config = dict(
    qk_norm=False,
    bias='all',
    optimizer='muon_variant',
    lr_mult_qkv=0.5,
    lr_mult_down=1.5,
    batch_tokens=131072,
    doc_mask=True,
)
MLP neurons of a small language model. Each row is named by its layer, matrix (up: input weights; down: output weights) and neuron, and shows model dimensions 48-143. Each number is 128 + 32 x the weight over its row's rms, rounded and kept within 0 to 255. Numbers have three digits each.
After each neuron's rows, "fires before" lists the tokens most often just after its 100 highest values on Wikipedia text that the model never trained on; "fires after" lists the tokens most often just before its 100 highest values on Wikipedia text that the model never trained on.

L2.up2478:121093104100090103131123109106172137120137099119166121111109145158126120111195088174156104107141087136124123070198153070110107082141110142137138122105100141161141160115111111177121168116065088140128109138147166127150132127106087186115108104147088129155166113137130127100126090159104105089
L2.down2478:110111148131150049102143120117193070111151106133117142133107151128059089101133151085095121097097091031119107112135146137121110120125096105152059143111134044146124187137095152090073128129121105150171169148130123095102104122102161099019173134131125094103134123101154133132086142074083139093
fires before: "-", "|"
fires after: "-", "|"

L2.up1916:110190096186082127122140117106160104114107106129088076129103166063109156079092163117088118155098099131163161184136095179145084082117169207116109125110113160042099128111092127105024134164143189113162138088126110179131117111196104145107131188119117124165083094102093139122158110196155162156
L2.down1916:084098144171060125128138202185095135164113167164181129109173173080129131114171119160163172127175161116142073138083142072134106120063120088130101107128099098104122128127124151102120156134131110116157143126106114143088137154134121122111091145120101160098151143166152181123113084067187146098
fires before: " |", "0", "3"
fires after: "–", ".", ",", " M", " ("

L2.up717:105161140180116131154137140127117190106148134069130197101175121121131118148076076088131153136180167077143121174128131104113128140120089132170145109130063130147181134138134107080124052108113101106129134144094136113144146092159117143140191179207137146180181096116108128122136111138155158111
L2.down717:078138160149182128087179131137133114149109082122108113123091150105114132165106162182068132169082097122196135106083111139125162102120104093157137186059099101137064142159101136105134102114114152100130089112156107179133184166156172091083125112144156113124158148141099091089137193156134130147
fires before: " |", "–", ")", "-"
fires after: " |", "–", " (", "|", "-"

L2.up2425:108138162112128073066149086109095122110141087100127145107094136085102128127073118106061130089127097101176124079048076153077148153080209158121121164132128168167176070040172113119134112088131118186150218082088152148127143069193079113157153118098114186105086172162086142115191094155155114100
L2.down2425:100136083136110134141125094153070157042115118137145155169084105131132149114143185137096141180080141164149160099138116214101124136099145145094072155066102154207150157118081137116094142158143127154170146120192191071114149098162143178112130107115202119116152124069161115168120084153075151128
fires before: " |", "rd", "ma"
fires after: "–", "+", "ma", " Ball"

L2.up1143:186118152080113136075097143141099125113131170170132099193087131156186085083111114122163079063119146069148218127149153216140149173149113145128109112132091184166211126078175097152139147112109141109070112121152150135195173175150100182123127084131142148135102154162129134133103155112127119132
L2.down1143:095128148151119159123147118144137144117098112108106151069133131111170097086100130105116131125174148106140081206131134147132116135066092172158133142076179098154121162120171162043145146100145144154145085142149099076168167120122112175097132119125080144131146092116086162149094167189139177098
fires before: "–", " |", "-", ";"
fires after: " |", ",", ";"

L2.up1779:164180129091121111114158126138120119128083112122146111100070151113207139135123146152111104094198167093087132103094158138119093103086159145136150146127139122092161120134118153133125149131147165061124107116129094061182167092107127128123128131118126115180085134093092123161145166168111127117
L2.down1779:121174171101141152140106144093102120120104098104120152164180060184097187148164173133137148152088142135139166151158169146145181162130091073100126138157167114153107145088073118064125103122126095100136108177087124137142173181097103158087140157134174158112167169038132087181165141120156080161
fires before: " |", ")"
fires after: " |", "–", " M", "\n", " (", "+"

L2.up2159:149152177165083118086159052149129107147101142100130159184176094092178076163141132168057062173133116118107110147108139155147124075131103164156145125121195098097115126118098208188177111148131072110155160121119120137165083152122129135155174132131138119116183121134131145061114088203090175124
L2.down2159:118144108068105089189141173144068148141166165139120125092141128098125137139136079149112118155113151159154139114096060145150150143112104136171157140158084131139136172122191148093151154092135131139107195093157138171107110086145136114114157086097121113174117087157141116146073208112123115137
fires before: "=", "\n", "\n\n"
fires after: "=", " ="

L2.up1585:134082128131120120124053133140115090153140124132113171143079114125166170184116198124126122130156119151101142092110063153216154146126098098101101100071140090089095139125136144164100123107085197119167120103105065123124204108142163123143165145075087124184139153168166120096112176149126105109
L2.down1585:083141153106095072167169118140135136115156092094099117107247129168122152192143116133117095101075164189154166110132109158106134130102139119124113105121151203069091128145083112163156162118133142106179103185118158130153119123145126150129112112101145195148131183159090133118130156214170172143
fires before: " |", "+", ".", " in"
fires after: " |", " Football"

L2.up2501:118059163145101112126154105143150152123097095131142181120112111097094112166112110081118114121121120089098138136106184043107155175131142179174158121110096032137098117150115166094150102141123145068122129099149062098129132087148068125057087146128165093073129117159175080110143126122070161123
L2.down2501:114141119066074133200109127188151110162136123087050132117116191155127112120134103093096117151099093174110066123192085149139169169141114117095132090105190101130138136184075140122122123145111074182141199101120122095128185096121158119170130190134091176156158049187101123147089074098117134124
fires before: " |", "G", "SA", "0"
fires after: " |", ";", "|"

L2.up1437:149161080085132125093004126140110125064138131066109115223084145109088143066132173105200062116103188141137077203130106074110167120109099107119159155109207108139152073103155081087094127116110143110092127130060164103098100139147145130171146158159081119150114097115136095181148093158103130077
L2.down1437:155130141117143097147087153155094105153111124147161143126200181115101102116122107108124130147140113186144165093130143034130121092139202102199139161088124084148090059163127170184113098089193104134108195154109069135121156172147080149107082147117142046098124176148111095098164114087154147129
fires before: "2", "\\", "−", "3", "k", "("
fires after: "_", "^", "f", " ^"

L2.up2295:125135162102155111113153180197102171117159104151166124177155171152157138069179125090149106089113088178137119137127182124127143114114131071129142182092156174117126172154138114101064117137123116064131115135074117110125088147123090102097138130091141109137095076076136161109082145137109097065
L2.down2295:164152154117142146137129115133075140160185081171088166168131100163085168129133144120115203142141188172175119096109082098166102111111132063120136154126167136087096040159179107101111133090129107176147172118112137127113135133093164155125121087088121149101191134109143120101170102122137120134
fires before: " |", "+", ".", "/"
fires after: " |", "|", "\n\n"

L2.up506:092147125135121122171175136092111140141124133171127191156177208147107138050171144105143125083136167158109108123112201158213146117100153117093255146072128088141064156105123098099143132155102215127151150181152074175146144130072093146127123143141124142091148124100117121108140118074106104129
L2.down506:066099119123127138159153095139087147104164124099091175146129140187157137143099156148150193174122107149153124123102089127059122157134132114102129126062105173099107147120165114081115116184136087136153135093169111132136115101112090065156135115112206051104184110152125130076109102124137137110
fires before: " |", ";", "–", "-"
fires after: " |", "|", "Y", "-"

L2.up210:090097079125116108161118127191089156096137093102114121133123136123147162140118166109117088094120111154079118086093148119134148153162144164173131172140134064120078135129129143152118139072144084088131130143189164025166093015110182139103163160169157132122133197145119165145088142110101107116
L2.down210:068154158097124110111090089100167166108106094104076116140078115098120116161134131110134156142144148070140154154145146124163117134114167134121140113096083124105171101180125095126208182210139133119078155117142135151124104185120093134092094128161148141086110114161135092051188073132111142164
fires before: " |", ",", ".", ")", " and"
fires after: ",", " in", " In", " the", "|", " ("

L2.up2506:152150139123113120113085149125053135152116080104092105065150163149151085133122113127107156099154173136127118090128098175136158152097119152173124125106121143180066123132068156137046089179155117196103060195109161147134145114123114100161122109138150129049132139094133143112131162174108150104
L2.down2506:203199051137134168162179118128149129139129150137142135141134128174044126086133108060098110165130123158157131141133137118147110121156114155229101128057108113148179160076148141123125158109110220126182091126165171119091170099168171144130037158147140088161110098099135118108164159100140173117
fires before: "=", "\n", "\n\n"
fires after: "=", " ="

L2.up575:082104078132144079070114178162217105145178145107100131133133114120146177138147180106137126124122179139124113094077116097107084123133134105122090175102115106167121143055110114082166141097117142116154142123126149124194166102101121123180128139141129134143137148190111131152054083209087156156
L2.down575:185076191137144162075120123091181098052174093135069162157134103108153122150139130112174155147078037093155113130110089146080161170111145107134134128155141190129138103182134127154115116090145145186107101124162086127160115164161065118140115159103154158109077095106149073130102116178127117125
fires before: " |", "–", "."
fires after: " |"

L2.up2030:157124158116120114067113085145143119130221111173131179176107147120122183062146103144133116114045126129193184110155081150155122110108227076096141159087109094144135158104147115103162106132071158072070140101069125077154144163158122088133126188124122144099145185150051127108086108152145192111
L2.down2030:124137103029156109129096157110171152114134090138145150068073142090144116154164137110091150161078121123126144122075121137161070097108184126175131104150123130094139131126122119124156195108102096044185199143140145140156118182133090098129090135099204191151178090151123101138103150116174128140
fires before: " |", "–", ")", " September", " -"
fires after: " |", "–", " (", "|", "-", " -"

L2.up1900:160143133130079104161121164168138226130159092112162085117101117158149087069127124185119129097102126205132163149114146137103166126100092136125144152133130113156145110103127140143085123135124185077126168142131147155139112138109099080168127110161148103141140081123078165155137128118061089155
L2.down1900:099113113104091139087137109131077107159103078095150147110176097155104143155135095139145117112101140163125136113137162120081154069117148173206117155129146099128115105113133113158156119158111112123199189123171085129080106131181184106111124162125149079108169123140181159114186097178136163143
fires before: " 0", "\n", " 2", " 1", "  "
fires after: " 0", "0", "1", " 2", " ENG"

L2.up515:119169089075091147092141121162193169067187156109103157137128148106099104132145167092131123113069131110195150105065178113133194168178140089101078132122110122092114172042107104168091073109148131065084159084111117074119111108124139103125125132158115093152093255228170106123113175096095135176
L2.down515:150122156193134115100087093131119135103185140150087114177146101117175089115137087114101120090128114159112144154134142118164016127120128114132106126126117137097114100105156097168102152140131167124137148063108110148114064133150067159106068192078148104181162113144141107108108157154190132112
fires before: " |", "–", ",", "\n", ".", ";"
fires after: "|", ",", " May", " |", " Aug"

L2.up1509:118181119135126160125126165125111180168143111025105125147073119122130134121119082169089189110135187093147112165131115121137106150041143153133095160148077153148156114140145087125094123107112090153120129165170138108093201097115131132197148120094127124184196078157130189165189123131121126091
L2.down1509:101111117126154156102088166096132084115147086161145110123124131144161103168137111099153129141180135151086097153127110134164143083166097063125111124143140122145141171120197122107115099094196126116103128142136138125128129145097085137124115103130160106130073138107077146125153152134165174075
fires before: "=", "The", "In", " 4"
fires after: ".", " |", ")"